{"num_hidden_layers": 15, "hidden_size": 576, "num_attention_heads": 7, "num_key_value_heads": 7, "head_dim": 64, "intermediate_size": 2304, "vocab_size": 11292, "hidden_act": "gelu", "norm": "rmsnorm", "norm_place": "post", "norm_eps": 1e-06, "positions": "learned", "qk_norm": false, "attn_scale": 0.125, "bias": "all", "tie_word_embeddings": true, "parallel_block": false, "extras": ["capped logits"], "init": "normal", "init_std_qkv": 0.0168, "init_std_o": 0.00306, "init_std_up": 0.0168, "init_std_down": 0.00306, "optimizer": "muon_variant", "learning_rate": 0.00428, "lr_mult_o": 2.0, "lr_mult_down": 1.5, "beta1": 0.9, "lr_head": 0.00553, "max_grad_norm": 1.0, "warmup_steps": 200, "schedule": "wsd", "decay_fraction": 0.737, "decay_shape": "linear", "final_lr_fraction": 0.0, "batch_tokens": [65536, 131072, 196608], "max_seq_len": 512, "doc_mask": false, "train_tokens": 494900000, "max_steps": 4079, "dataset": "wikipedia_en"}
MLP neurons of a small language model. Each row is named by its layer, matrix (down: output weights) and neuron, and shows model dimensions 192-287. Each number is 128 + 32 x the weight over its row's rms, rounded and kept within 0 to 255. Numbers have three digits each.
A block is one neuron, or neurons of one layer that tend to fire together. Before each block is what it responds to, as a language model described it from the Wikipedia text at the highest values.

Responds to: Opening parenthesis after names. Opening parentheses (occasionally opening quotes) right after a name, title or value, starting a gloss, translation, date, country code or conversion, e.g. Posit (at the time, 1.23 sq mi (3.18, Williams (AUS.
L3.down1760:152131113099110154137125200204127116122162124145140159055094148113114098193089165144131173102207105111061131026066156158154078108157111113116084137130134124130113130154152157168118159142132120217076145137147124197095003137138137098162081118157100153119131150098114124136119124164114156062
L3.down1924:170118141105102122175140126108141127113095114108196171119062071093095050176149091084131098115069137124107114105174132073112124171053095117142165095190150094187152111088145144180149131184120136131125151150074158138137142066185116161124165184125167130141143146108172126136105130138152124165

Responds to: Opening quotation marks. Opening quotation marks (space-prefixed) before quoted names, nicknames, titles or critics' words, as in known as "il Bertoja", also the noun area.
L3.down107:139096164142117141191149016126157156100119103162155079100172124115176145170158139122114144095143163129083129174167184104134075150061134107121147132167168116131127080095078121126110177157078109110144127157140148167168099111118073120108149153121200155076142096035146151157113117134134153141
L3.down2152:161149118114179092148146173188105147159157087156100129061110136163134126144117137112117080081091184108084054152187138093115140100124122136096073094163107090127160121127185093152105093145131132072099100156120058158113076088140165117144098159169097126107080165107165063118152103109104120113

Responds to: Space before numbers. The space token placed right before a number, such as dates, years, route numbers, percentages, and table cells: "September 24", "in 1894", "LA 102".
L3.down195:098129133174094181129092140129146137135131152139174169110097062150137112118140119129128140128137161151147074151189102124084126156075143133183112091090127081109146155151127134152197113135121106128149202147109132104145126114113122119249093064158148043161120146141162095100088080119150152140
L3.down1065:145126138112096216183126184170094136060078136107133178115163105187130105163106145144105177065159134150145111165172112131144097146078165166097123144088090159133105175105122089174094105169128136119154118152162121138118110122138084178159113150121106144152150099155154083086143078154088105124

Responds to: Person name starts. First token of a person's name, usually a given name, in cast lists, tables, credits and prose, e.g. Stuart, George, Nick, plus subject pronouns he/she.
L3.down534:149069125132171145117122082122108144099137070105046101126122173149094188082143195134140118122151134211141157160165123103162091202138131237073151134118089062099137117108092140160094081128083109191091142172114207095069119136044104123093170094114111139155130089106150100207103060159127139095
L3.down1225:116142048108107098162159159139082181115160090100157093153088119128123106146146135147106190113125085070122118125129116119138150133189146139217066116090194150137140148126103164149112115154120143148099119141160142092094136175137121103135046097105153154242136080111115154146118122105174122132

Responds to: Article after prepositions/conjunctions. The determiner "a" (sometimes "A", "this", "the") opening a new noun phrase after a preposition, conjunction or sentence start, as in "after a negotiation" or "In this role".
L12.down1073:161141127137092102100092141151084123120078119107130114118183166169083117084095121085084112092184134125155138164127117155123180123136104164145037166143085103130117099151106090145098120130145130085151151209131149119138085118134140127141095128137128139116146102112101136158156170192146162090
L12.down1122:169127102090048080124157088102201147117119033140080205124141144121103081122157106123109086098138153103135093133194130089116089162122135179116169120122117172104136120120096118117139163139118150084100175119220104085108142144110164080113173138178144177138197098136095122087097174155076107092
L12.down1361:126139141125097086080160070101149104126136178110102021163167101161184169118126179188118099099185070119171112155129129137134130157106179146139131061105154133182118122115160157026162180127077113122118205130145097097157139116163119160143117101153124149096171134176145133107073149109101115148
L12.down1706:095146120127206136174178135113177159075115074124142144131118068132096127193202119149104127135118068148088141144089119111102130087169185159148144093116065124148132147095199114087126133137103116112098129151135132181138170130103065092154109167094130125111094160060079157155159142087143124134
L12.down1947:079166163142076166130128054144122140114131107119131107174149103155062121142144098148072132135090156067135110094134166153145108110083121155188108109148117204129097156101176167098119116122085139151136122121133113127077099125120165118190144098145215116087120210186128116109148172109139098133
L12.down2143:131121152152114146130130178141104078136124131121132083127100155146119083097168138136159142142135166137139126120103140090093157076156126106091211093092143227107184176188108109151194134142139089124058133136052196100120060097155091117161071114125115083184115115095158148139150123129088101162
L12.down2213:139134103097118144123141120128139120134098098119104065140094081166122114067152145147100106140101130140111158131121116182130118127042099136148142124199158160130119185155142048122170121077095106116171160192179113148153164106095080112108111130112139119163095114115086106127137094136117121100
L12.down2219:074144129151107138143113160157108062095121103109135117147150182076191104122124192111126137166156102126116126131105066157128150125120114101141167062150129163155121061134101146088157088151184114153157088059124180123121118107120139132110144159133124123142145124113103111132129175121095126161

Responds to: Sentence-ending periods. Full stops closing a sentence in mid-paragraph narrative prose, before a new sentence starts, as in "led to their breakup." or "in little under four months."
L6.down895:148130136028167142108141069120135102126166110124128169114123126151092095079139119130145163149088136090123160096074138163119131170149132154132080083178122150171140119101104176091126126154135119154098171124147116110128103187120129135121163191160168180081080107144143197059090153105140166136
L6.down1497:138135163096174124089120110143053125005118148113172087135094099147148114062110070133086124147141175107128147092150171133100121172141167168130115141130059158126169102153131158150118137107134122127125139083194088101193119110093188131178092094126087147150149149128123089177044144124154080147
L6.down1582:102102116136160139131166117112132087135182149137108169149100115113122093096126059131093156113142146062143161169099122145123081160100148148121126070123154153123152159145130126201141157090104149146116119149159104078104104121100153101123103143074112165132135142152081159172116122119163138145
L6.down2027:138123142104135113171116146141134118141141168111144140198121146151182063050124117158126152154108144118128161118099043179141120095112150100123110182147140152160141114147146092158156171138070195191111127146203124117103123169067126158111167138164120144119150166157069116160068164118141104127

Responds to: Space before a number. The bare space token right before a digit begins, mostly years in dates and ranges, such as "February 9, 1927", "in 2024", "and 1996".
L6.down712:129164131198099168153090141058122098105137168178154138136125148133087106188139105115131120116099142171188125168158181117088134172141134179133102057125123109144115151129119085121127140199071138132095174214129111195106087111161086085136094069196145152153139134132150182103135106160135194126
L6.down1290:102110122126098181155143170148094131134148146155064137148145079231135110154136147172089181072152162192157141173169105159135161138090138157149085117155144164148108178105121161151055146056092105166104159157143129153174120120157111124141103089088063120122187129080145178106131131181133101119
L6.down1330:125147122218098191100103175152129087083126164144086188114093119182114087175100079140126148149158116110117100113118070117117200119124106163108162174158095080142168178100138098201089139107096109130125157098112114129175099132133179182106101115098108120105160101106138105079127082162131155100
L6.down1577:123158125201196173133150141169119176122097169086131136123146100142138159152084113123181111095105132139137125144126055107172144098192120143104121140131095158118139174146157181120120175157071128111212151093149113118140112148150106139168048178126109049132169124085160169119122118131085118175

Responds to: Copula after subject. Forms of "be" (is, are, was, be) and adverbs right after them, linking a subject to its description, as in are sparsely, was still, is a.
L12.down319:137130189099149203138153081103102134173066131162151114156095144151122099070141101170177106198114129186135116127115078108127140103119126182150139109083120150177181134182112151156151140141133132132098086128107146145130151153170068109119162077069153131090178116151094121109181127117139145157
L12.down548:064143122166108126109138170127091178197129089143098126118156151173124091164202144151161126084128173156130126101133112117095152121081090126095124140166125099169137133086155121143160146136103142162127134100071128178114111131214099145112135130179120154167195108112148156120147146096162132114
L12.down943:139111104096108111090164103156184132123181104087104102087107154085129118103119090116091147141115083098140080128108168110154116090161103158126128146130137138132083092109128124117158106106083116120092107156140169130181100145158155118135097147121174164130156157114091092150107153100118169131
L12.down1079:124097141154205106099178156119121157136127124119164136088134140180107126135145103126112181108129123153102161149130177140103152163160171137120103162170118104094089086105205147156121137096135162168146090116154105078151140094107184108122154077101160169149134164191108071162147138117102158103
L12.down1096:135131096115144157115178133079121069164089057088135114110080078157134126182143081095146155124107120118111115136119113144099113156116105160120099125145071111112150065133176182221175114153087172168140135072126121181142151102162178165167185111146109097157084164151069156202128136182164123103
L12.down1121:140056100100140114145168151105156159116111147090161158127100139133183127117099136101129165131115164157169130190168125067166080180114139123164103153090145166151174062148110169082107071160137083124145162109148117106121105118153166155133160082069103124164152147105103134185155104145112163068
L12.down1306:146142111137080154142139156133137161163091079132151115128100104153129165165146136230152074171128155113107116077140191151135116137160136091149066069179121135124124106088082159121176092129119156129126120120076148098127092123168099116143174121165076113093109114115108137127126106112179155127
L12.down2269:135123110175117251084141173100094187149089106080149102128089202181142161159173123152138116148149104107141131135157105111118082092124106161102176125137119148102161067128104164144115153087169119228115158131160095128107094148094101105091091085115118143107117223098119079100110159104126138180

Responds to: Finite forms of "be". Forms of "be" (mostly was, also were, are, is) right after a subject noun or pronoun, as in the song was, he was, who are.
L3.down1173:119117107148083124120087092123078115077117133171136131080186067152141139144134152149066095061171119127102134038150166147185147150148101134089081146097111143117146098109154054127068121164184164109114125189118073118079176185144157150116108203125089151124113170154097137165099115087092119087
L3.down1568:180127109087207138182142118085093143194165083144164142136191101179096176088184098128130145117127112126091114147055132111110187154091169112144094102123112144126106178115126145187084118119182168067152144116093122160112132105137133126139107126154121094119092177163106165046147136056141104142

Responds to: Space before numbers. The standalone space token before a digit, mostly years, dates, ranks or counts after in, on, until or a month, such as in 1987 or on 2 March; also empty table cells.
L6.down598:113144160142114135150098116174128145149137107147106101060146100125140204098101146100099149136121114157149119088108066085085184110168161081149141093195132124140137127112070155089086094094116128160139089130172093132165108099062111143153125085116131073119190132142138180155177156145115129171
L6.down742:135055099129138181152109127188138132146117166097184179183142069224148137066111141118146116147126166178142167130170073167076125105130142071115051162179118133141172141107134113153143178110124108124111118075168099141154113125080075158177186061126132091144115143168027129161099138166129120191
L6.down1087:098202136145182145076112155158091148174174092125141207102115072090125118079078154132109116158090071112104162175124073149120102158102135134173157037200122129134167123147156126139116089167108161120152225145134078127129136129164182160138152138113082103137152172149137172147074130121114120125
L6.down1955:153159136199105195203127119139097151136134167155125143119127093103134114138143118164074104081092098164152123155158144137098061132134112160140138138108138144073169139117137165102165087129131088122195119157149092116142074139071114136131120124169096108123155154197203068156140111122121148110

Responds to: Space before numbers. Bare space token right before a number, often in wiki table cells after a pipe or in prose, e.g. run of 44, 2:44, 8/10.
L12.down219:135117116104147185121140147073121156125110134120140193062131114170068156113080092143139184074110127128102094137149072103141128096161132171135129102132126177169069138115158139126119165138155110101177111074100155145134092064130158139120139130164105125154133153138113160119146107109084105171
L12.down220:159183163153109118149189118067135161153173076160129147125206119146128092093158145128100154118088185114128120133138124121116137182130149107119122084073144120108159064094096162153111132107074073063100119142146143094138086137100120120106144145073079104127118209180106101096112066121085137136
L12.down250:112125153115145122201163101121132126143110117155094094123154158103094076145192115175069120075154129186184126118137166186116147073156121152089138158140076118121099145159178116090184125105152162125092119074145149176127133123120137171084156151120122082122147084163114131159119135128129150156
L12.down945:210174110160067144165104125059119226120101084108154144170087106057143136079053100101108144179091114137124146091115085146157106120154167125085145180093145124145152109073120095103110120125091169120142133086136130156148069105054085071121095050145147152066126147121073109140106097075179133098
L12.down1163:129118161120085148126134107165142125142117139154135149179085121095137131121138101124047119112135102113128120091138176121075142136107161063131100104111091121100112145086132093082121166154122115113114082075101134164090109154083113066097160091114138126140115154077095129108152219072046106108
L12.down1291:163102086130165190103126060205113195150171105107097129144122137107120123108084139095107182108173090125136130095098132178127095150138134128113189125147105135107123112113188112143135050150110130099143127095174193110109102095118178184124112116131166096098176099141082167166130111145157150082
L12.down1464:112118160127072207138079142111144126094147130126133122147143133107148127079186116205153200136149053122105149145177125121063084079093136140125129144118156125181144250073163124118095148187140114149089142159156143128132162154143104068090152205115159112148150150105116116178120134196114151087
L12.down1940:140101112160116114140119074167189111150086129123116084146068128107137112124152120158096148153106078125124114157168139133131152131072118151106142075134046154067122085085131119103109135123158139109158090119140150094089129167103089141137107113159148123177125081081144135114058147116142134108

Responds to: Sentence-final periods. Sentence-ending full stops, including .") and .", that close long clauses in any Wikipedia prose, e.g. "...solid land.", "...nationality.", "...Democrats are not the problem."
L3.down441:124143141080119159191095112130130140127151087146103129109121102137130060194063156093136144095113184111111074155036136088181151134148165136195181152180177147177054146121151120087169124142159145110100166062132144133068139169107150159120140093126133156084150134134130139114094118129179167121
L3.down1673:118107160139084177163118099171048138115105128122146067085068154106115129106076137128077199118054136108141124134144138116212124103114140097120175128108104146142071098107135103115149149114089153081108156048133118115106151141098132181126119120139159143149115130125103179132096138092057083152

Responds to: Inside personal names. Word pieces in the middle of personal names, mostly Chinese, Korean, Japanese or Arabic, in roster tables and lists, e.g. Xiaoping, Shimizu, Jaehwan, or an initial's period.
L6.down579:079107105146152099116166126174124127111142149138179087148111144137096170128131134150093138162143157137041097137120148160111133077079086110087159141081152149128129108141111128138140130120182179166166096138125149086084130116158154126119146169149097128139109127116163101205119161153122118110
L6.down638:167112143136150117112178121117073142033171052113098120128138168137156125089125172118132150127067167105126114121109089116141127160131177217148165137103090134077141139134163112116061117179086121124141143167156184081074150107125094092108084111200132106207057168124127109172148176122156076072
L6.down1012:107125143134130123201127129108087128070156100104155131135154092123162143160137164157104170124141137164144135125103127156118116120131108153135076153140136146125171093140105198135172132118150131176154120186145116125128106096110109143152084136171164159175098073136112067062135112136155098154
L6.down1640:161146162057122173136228112135165129097105090134068132162169208124111145126104100120203164124138188207119160109133114114135101123127150141086141104088125103152144129124119072102171089120115143153143078176128191138167124074093132164111103120129135143186136162112096086108138098104085086121

Responds to: Personal name parts. Given names, middle initials, and opening pieces of a person's full name before the surname, mostly in tables, cast lists, and rosters (e.g. Robert W., Steve, Kevin Wh).
L12.down60:181108158103113133143163150078140108124152103116138112078147127120133080091156115128182149102126117106158112146128128135140094115111157141094129136152147112165106167113084135190168200117121103112135091165184143160116190120106137125165125165135106129118080188087153162114112190162100063097
L12.down804:198129124182114166116000186107172126096156175103131105101104163093104156081133200112157156167102155167134091119147167121159171159130115162123072159115102120176134195203136144081195195147095091151164122160175132147146145125111109111100128148195119080096163133105157151146177157112173148065
L12.down874:104173140108148058211113101123107122170192099105096173185148120096145124110153118127149118134066113158102096123170143069090132111145168173126228169132140148108131104161149158108155106097116151139097123138176092194096111136128127155113146158141138122114164185144109117108181162189135144109
L12.down1153:169172175122175132158128164115146108145131164135106110184138148137157183099192128121117116144110126154136132093164129152157146027133171150082158152141144112139136142133107165149103109048109197049125093139165158053075123133166167136149090083098134093139135105120115130211119120091175139133
L12.down1676:130090160144086177128159130109172127124141174136108125114126181174138063151178121104148075105090083129080128130111100117107149174122129108130098162112111144118130136092096143052105173101160139168072097090163134169111134114146125138121155151191150172118091115095185112127167114142158085170
L12.down1739:138134119126110141149094073153130180162156153109110131129175196146163121081152099120104156105112101131157132139148118158125170175124085143100091127159092085114123094057126109151146094114129168069119136124060102111073200182095090171068098128195146167067100114095106136138174144092097087118
L12.down1870:170098159148161169105111143099150165051092108087082113130079110179145133134194118191132140057160112182109085140161093160175124176114121145170190110158105165159153189175089149148103148141191093115084092097171157128147171120151093146140098132066119131189171136083150193099104198160158101108
L12.down1879:114102124120104145128106111186159124138124110115115088164123159121094086149148142116138135140174113166102153087127133153141157149137099131150087158154083127101126097102188098106118080100129153047173129154097147136123130102084120083190121110113136123079148176154095129185123218095099129120

Responds to: Opening quote of titles. Opening quotation marks that begin a song, book or item title in track listings, tables and lists, e.g. "2 Cups of Blood", "Journey".
L12.down37:135126107152116173178146160099192095103186084115113142150078141110157116161183110125126167122118196135188125125150145122164118075102090115107101112120074075165096103156087120107188124127130167099167148104137072111124195140151116193169102065122167123140122140140148118159099146123123118119
L12.down346:140133124175140121196157158101147124143076101183125153088108104152075064119174110100145114131129133144129182131127156104064055180161113166128147177114148110177128064152102087217121143147167165116124156106129099133118138166169126088149126117205121201203159144159154152136205117110169090145
L12.down474:088130106118111055084108154103133077093153155141155161139099189118195138104148111131115145090144150094162157091132191082098150138107124137163056147104119140141109124123139190137090109147099137100097125132164139148120173176223125136103054135149135146117115162106105109148157172105142118099
L12.down665:123150112127095138104157106159157125123120149094134148124103166123111165168055105148125127104141146141156166185142118118104177096136158099092098125161095087148155133107060124124094168075144105134101107127129100170114062106110095150110115132137126141109155111147107086109116160121052089144
L12.down762:143079093091141125148186141103141141131070099189155105144108119126116115148172164124177136066169108094163138107105128132092147190105187097138110181071118089132108137112092055155109163137056169107140147093068116120100141126132121085086184120169079109127168111154054155095118147191118132099
L12.down1458:043116053138211107124125119141159124127119174090124126138098151104163103161117135130137104121129131117129109162158191183150119082160143156152160152132082120156114123134147120144203168159130121134182104061068102135070172142202255143078125105097097118127109124173122140153140138117139063111
L12.down1709:100079196150135194150124128194166137166137133112084132082186165109121187212140078116123098100079185102113150080152109154169144103118116108104128178138136134140118124158172158149147077171129089111085129145093109059184096132133073122111177096184151090088091179144093112134125144172093187098
L12.down1972:081134193157150172160121098175080118146128109144133087130081167146151139177134086183171164121098190131139110124155121080119162092147179139135076187120122140137128131203160091136160162142128144121116114102111065122146163115129077108149134127132116117096132126150130064224095102154059105060

Responds to: Sentence-ending punctuation. Periods closing declarative sentences in Wikipedia prose, where a new sentence follows, plus clause-ending commas and verbs like estimated or said before a that-clause.
L12.down392:150137078087130133150156082131159132109169134105128127146116113070142125073156156125117168087068124160204078086084114146130108114139070131054099138176137128151199129099166159127187115123125140125129125172154111060122159163105128175095114142149094120173138112117064148160117171131127081180
L12.down475:174124124107189149171112108164111083175098092131101156157142107121110088134119099163058115047071157078185144108118138171103136055158129126095117073133120090128105086113075160165076126135129124082131129089158133146102139078168134163088109124130133087085117138117180141158102162142110133190
L12.down997:055133120160112151117106101156089162069131204111097155144172131100132132139159156074085084085119094089101083088158102137093111125070063166106140118129155120114146154176076152090094063126098130071126167206131137168157151153171092131093125156120067151067177118135092161149056151087184148173
L12.down1341:126117101164130122098134103155111160145117139122110132121158094182054122172144110158089093138156191050141108114128158135099152078085165152157124143125185166180060114080101117133115121152066153093150120142097051148118121122095177128093102135120158144103105091097127143146128130118179143158
L12.down1455:138126094189100191131141114187140166120129146138141118129077129114126166155202193122120156073153163135148144095139190094155146148087101213178118089103132089091123131144173087143070126094095109136096091116097115148182128144156150094090117110169113129119114131144118086147077148174067111183
L12.down1561:091158186121140106108140075111134167191117101141099121088128078189080115124104149142154086094109151148102118159148142148102087113076149189098110157139116075126145111214150167106119135089144155045120118128142112138100098124102135139170116125117120130159074162122125147156088145173156096142
L12.down1625:088153124116084166142121073170106089111136137128107159126138149196160142124122046150120133133098148132107111110113112101147126134152176120076117186140118087138139090154152104079164131095077164120114147126174143058086163165154128151159185049143162117193178120181108141100132102110199076136
L12.down2182:122113116098096172079160110141177168110130115110119147126076161139092104116139162109061180167110101128131122112083159136134147183138163142171103092173102128186162163136122148154044129125147117083125132154075140113104086075157165110103136119062129087126097154188091130136077131196131122097

Responds to: Opening quotation marks. Opening straight double quotes that begin a quoted title, name or speech, e.g. "Borderline", "It went really well", "Staff pose"; weakly, table headers like ±%.
L6.down192:096122155125093118143108087073139153076108131118131160097157209064171126136184145102136090123133116111136136081152127165114108108120182119143110096171088190117135112121114141195130142107143134097150123144135100180152128089160113096132101142103169119145177145118097132102089097105062159123
L6.down469:175110152085114110196126070141149122173117048189123076112123146067125077153102160159128142135079120166090148114155128126117139120091206171112110139155175151116163176102118109147132117120114100125104095162179152134144079115146105113134085147163143132105097111115146087159069096179114108171
L6.down606:163114141138160162116119088149105118145100114139121097105138162120124156140139178085119073119069181128139120177175090098113149154143109121137090101125104119077099123190153150154139122135140153050105179191136088100174113193079101093166136107121128156123140166148110085152049106170107105134
L6.down1620:146127158060190187134144115147130042098120064132153122109132087151164134145110098153076105121132125140069127203214060102110158109131088171167087106111170066096168055124162117119089156128162096081119156130109127134093054153111092113074105110106185137203117127105123090138084145132123139140

Responds to: Pre-number spaces and parentheses. Spaces or opening parentheses right before a number, mostly in table cells after a pipe (vote counts, scores) or dates in prose (in 1456, (2007)).
L12.down7:057072071121146105079137128090101062085093128089135155091113149121110166166039099091088037092187126102090126157154140091158106122106142106151119105106061133097170093140107102175110164101123137095168158216158126151099109164126112123111109106126175143152107111138080137152139152065065125165
L12.down500:143117095156111146111171119177162155096082114125088095166138153135129148127117096086074149192143117094145090182112087095129108110131135117173108160088111101118068142120117137095140137148064187152159164117170079134093092103138112162192065168127095157087127113144154178218130155125113178158
L12.down509:191135130208148071099139081139160136103125130054081147076148107128107098125131092163133104080124147131088149122113096146132161148130101069138103114154152110151197120146176157156140087120174158112095158138171177179165131119157129155159135149145167139102146153122113129094098108140102139117
L12.down769:129072117153122131099167150107137106180122086106108074123160127129161117101127099203126113157130107088159129123075101179195169137122189114094099128099086189167150178089129043157180115118079165103129139119151175085150110069116181132187110146124085150111129149072131123146118106132164135113
L12.down968:118105108140139102147103109135103099166166111083177168155133134094122158080129173167141057192142143144125164108129125128108120133149106118114096126085127136082153108057127098147191111120193126114093132177161147136119063124134097105149152136097094136155096135163151136151149147105147098122
L12.down1071:176119090114142070071154121167110082045189162145140102162118118097075111148162081152100106155130128125136137130101116110145138153109117138205105179120136071131102128112136081137151203132153141109175147141130126105085117146148144153135133184160122131131109116119175091156116116139083154111
L12.down1729:154166131125111166136177103074137161126132194129099114175168082122178138155154119109142128212068063125126098164098098123138131136076164134147139138101070144137087072078118146149158164164164122127116145125161152108090130162155119237108093072152174141187132149139194173127082107114114102115
L12.down1836:116167120085163026098135095081144130118121130144169165144123130125100124110137116072161139149119121166054117112122093155138177094130136137142142140111132071116108115078094107121163151101082133077131175148141130142110065144085166169165110170184158167089116103151098125140180102115133138100

Responds to: Copula after subject. Forms of "to be" (is, was, be, are) right after a sentence's subject noun or pronoun, e.g. "Tsou is", "The brand was", "which is".
L6.down131:136093161113136088137139148145140166143128107111126135112135109166168094133149111205114144172142183100180104143088121110108109123066072188101125087056167114162156143067153101107117127204131129154098154156155099081049098083137053079100111143092182113153147183132123152087125172127085118105
L6.down484:147120057068169110166112122170107119166128087136083168107121167134093158117103143129111119153186121139094168148102150131110109097067155093180119104098097153144107138141185154127075115161152205074136166147092088096062076159158156151107109208066143135116103116172130129099086112114101131148
L6.down1013:129134107131177092082102143157159154176105071128074096077116123166128152152091090103134112117164147125141132155132058110115121122129095154162131138140051126106138147093194062149071148101202153183128133150143097069120110132099130125136111091182112136116126132188109108129180137103086092129
L6.down1135:178124133093132088118066149078164119104169130163147167114127128061150184109120109112118102106143102130156162108091136123143141118163106139131176162085116140157111146083172055108152140144172145132104087118146134078078161124107096108141169126082140090096079170137113128166148123072095138088

Responds to: Indefinite article "a". The article " a", strongest after "is/was" in Wikipedia opening definitions (is a French novelist, was a constituency), also after prepositions and verbs.
L6.down1488:101111161182108127123128107122053097139128119161109107124126083124159125159112134136130114170113170099110111158123145134088126086127094160183099131119078116137095184114164147052093144108132129104093120170105161102147145176105145175147151115158123096165093127108102081090074097181116108125
L6.down1502:149144139208099139114116125044117175140155145164080075183151121150105134054087162126195109155113119152144110131133087104139112122123140103122109064135112074115090137142148104155111106115095107179116100107099145180058174124141163106090189099155162137104143115140163086098115171088037169101
L6.down2150:165096156141104147088154114085140148150149100084051129115141070109134153119168092136125093129106145129148076100121153145138127115116153120182104107137116107122158128112119085073158116135094114102121220166135138155054133146041139145137126085132113110152138165094098152148179168068142110131
L6.down2252:099118091199099158135125104146130125137137172148102118162113102099137102147104073115130129174086189154112128043116132161130113121154097127119137150114168151165181100141124121111087091116110182066114153156171135067099153086110161120199078128150145110156074174118144095132158169109135133064

Responds to: Opening quote and parenthesis. Opening quotation marks or parentheses placed mid-sentence, often starting a quote or aside, as in critic-review quotes like called it "masterpiece" and a year span (1884–1950).
L12.down304:175114174122147041140104162123076117100094117132121116124125081097163096102111090085092150156119154138106171159140151153168146129101091117170102124120111131118156133121151114144143135153122119184129135090184102154161152080108090193163098134126106125120112094148096097136122124102162114115
L12.down677:124144196086154109078142079154172124082131164185031146143087146091158124130158111125120058142087133110107216114171078129142204141070131144113144083108147098165089145144126145169077199173118099117081157205084093138149113105160088113179132126148157168181105171129118134157131135049145065140
L12.down714:094136173120194186071113140156123163147131077116087171188168135120188124160112134143162150082061074114141110118106078129107171177140113065189138129131154111137099146112143144143091078122148150148108120105096135185105103120035117170175165079154146069142151123165180145125110117143052030156
L12.down975:135117158066118076132099192189095085097105068152130098045102120137163138100210153171090112119125142160132124059074136146169130121126139160145119091104173054172117091151132128108106164137113154091085133110156132130172125120115131126102088155164162110124107138115115135149100097135132168166
L12.down1179:129155153103150117139077115182184177115097053100100102145190133110194117101125061155158151110109174151139066107147182177174161094086092082160141112139150116152158086102191146182128122194125166090130108158135156125148165125164115106151160168110162105148110071154116131126155078132153159111
L12.down1898:108114110087127123122142157142100150144151127129145098187118135076144091127066165131141090077099107147133146106175123079195167120092143156173187150123196112125156133088134117119100140137171099147142112140154125128105123100139071131157100106168115191158117132144066092142171135132105112135
L12.down1962:142150081140056171100069096137135144120134161126141147152120119103139079094151117145123105073086089088114129128135115097128137178099118154159108136102088142153152148096122127128139169052165166199107112121129117098099121123144076143094169169138120187107127130133084056221112085090183141113
L12.down1996:138112107098108102108135103199119098128081132134074084181171118082152159158139128144151092121174141190091096079052150111124141115102147135118139117127105103158125094116163145078148173156113131079159115111191133110118122084110124110182122095175196093098108209123113096125134106079173133163

Responds to: Table cell spacer tokens. Mostly the bare space token after a pipe in Wikipedia tables, usually just before a number such as 10.7, 20,025, 3. A smaller group is word-initial "sp"/"in" pieces, as in spars, spell, span, spoke.
L3.down761:124102112148123148121100141146162200162134185092101085144119170078116146122091101104106076104146149165166121148117066077112112124140177170124172122110095168138111118165097088127178137120154091119118216090086106097165119103149117168159101066181112108145120152185181089104088121139183140104
L3.down1300:125075110123069138100117145099136115113126193117120139140111095153128113140152081104077114106102118131180152200142055095087160133122109234168103145138135120134158079140099147128104204090117115126070178193132133122106149093150135086131152133086074107138159077167156137086126117105120166048

Responds to: Vowel endings of foreign names. Final word pieces ending in a vowel that complete multi-token non-English names and terms, such as Aw-ami, Kon-ami, Helsink-i, Ham-za, Ahdut HaAv-oda, mostly in lists or tables.
L3.down1434:145074126124138145123047141098150199127110113134104149139102112177143086165153102105166134102115129136117106094123133129131109082070178120109129121077180114138092102133103115126113130124112118152084120085107160154206093164127130162147145124131171129154163074122097070149118168107130152113
L3.down1536:110100168122078130143109119080113190117107068084134147072092154102144162181176116094087205112122104116108119187171139116137096149106199101122152126110162086109068107133197100114105151151185151120104076123108158089114119122095077149102091100157132133108110132087144096081155157106151071157

Responds to: Mid-word "ll" pieces and "John". Mainly the word pieces "all" and "ill" inside longer words (Stallone, distillation, Tillsonburg, fulfill), plus the first name John and pipes that open table rows.
L6.down759:119108114118098109137112134175131163060149143133166113139172128116170116156126115129176145118184139155109106166155151149140131151139215116106127139123092158102106099109124092163127141143095093158055159148139126135100182101130167123109192194115049115173168122065135144155141060139058133095
L6.down1388:112094159122072168131169087143135141108126151125141131139135130130152130106076108196073069060127130112116147141162128064146180122150107078068080108074121071125133120140130112071130178157119200138134087109084127106135183126139144173115126151166100139105157110130120103132168142119130154179
L6.down2043:183121124186076107181093083127142150088118101082171158109153151118062092100159202159110117132051137179082088170124140104145106164056152153119142135114142110175170099160136140145149169155183129155115124148062194177200136178166095111073081156147065136169112131135077089131155117072154159153
L6.down2295:193143066119104100072165095138142164124127160133064172135135103117140107176197131077098157138158087098098102126158141150123181158131111148122108100107141076159115130116075125130106127147045162125152124157118134125126117180125157143092144113132103161077154104062126111101145141129216148106

Responds to: Foreign name word-pieces. Word pieces inside foreign personal names and transliterations, often in tables, e.g. Chinese names like Mao and Xiaoxia, plus Jari, Matthieu, Hugo.
L12.down9:145103130114041137102143125074155126156120039121164190100143192104146066153085150132106133129113142161108126100207064162187101107143114117112137154087053186102075178094119076134201137069188142157131121130120091137101119111133093118157087121106074110104159110110109172114081173143170107181
L12.down330:108082086110113150110155121183133141125075132092147120145101172170099123113211151152147113114151111165132120161091131158146143108131144113163159131131110182143186137128149162119103070122110131078143092145158096150091150075204089107157134124055099128132151175153115137152249146170098094149
L12.down681:128154150122076150143109101154164160150152167155176154097133100137160131156165151145134082136095115196093145082066124166135034123135072176118132194171145117160165091131169133088138118083143178138148164117146135129115074137160150104102166105104154167134147178086119185122120155161129122160
L12.down698:134088143094104128092114122083181148075116153131125184103165135155117157096118114103118111095178112118161096109133156141164162144111112122107161109211118091145138198129115107138091158118137139109079079125176076093138144126089154143133120188137159087066128096079141140103122085119134105165
L12.down830:117183147119158108130151084123123122157044115119154178121160145073104105158100108132183124145134151068092145151067124180133118122086106155133138139071176130091142110151129131102102161116162127083116127163157185140088061057187121121110111104102093127181128141120186112117110100094137048115
L12.down908:160095135087122132083064103114126129164159104115113087113123155112107155157191126079096141116108077168075131174107107143124133120106151135142095194124084121166166173084166135167106157119105136046125157123106110151100138125084090109136124137034137076154139134173162160173126161103139132142
L12.down1621:085148115103191155083153121142166134127103162105135115129116141102155131092089148171174160112119120069139137108056133150118150097096145177127142114143188144059112131062098116138115143103143164095135087095158094118118173087136099141064152122095046133187117149132095171151072120099080139159
L12.down2191:167129180179097193160129181143090112102161157177117114190096105133163116140154118152139148125159096107150123106131114113124125120112121123121129080158185115097169078119167104091091088055092090152126100125100135153115125145137186096160113141105146140140167119157155144162069108135133083116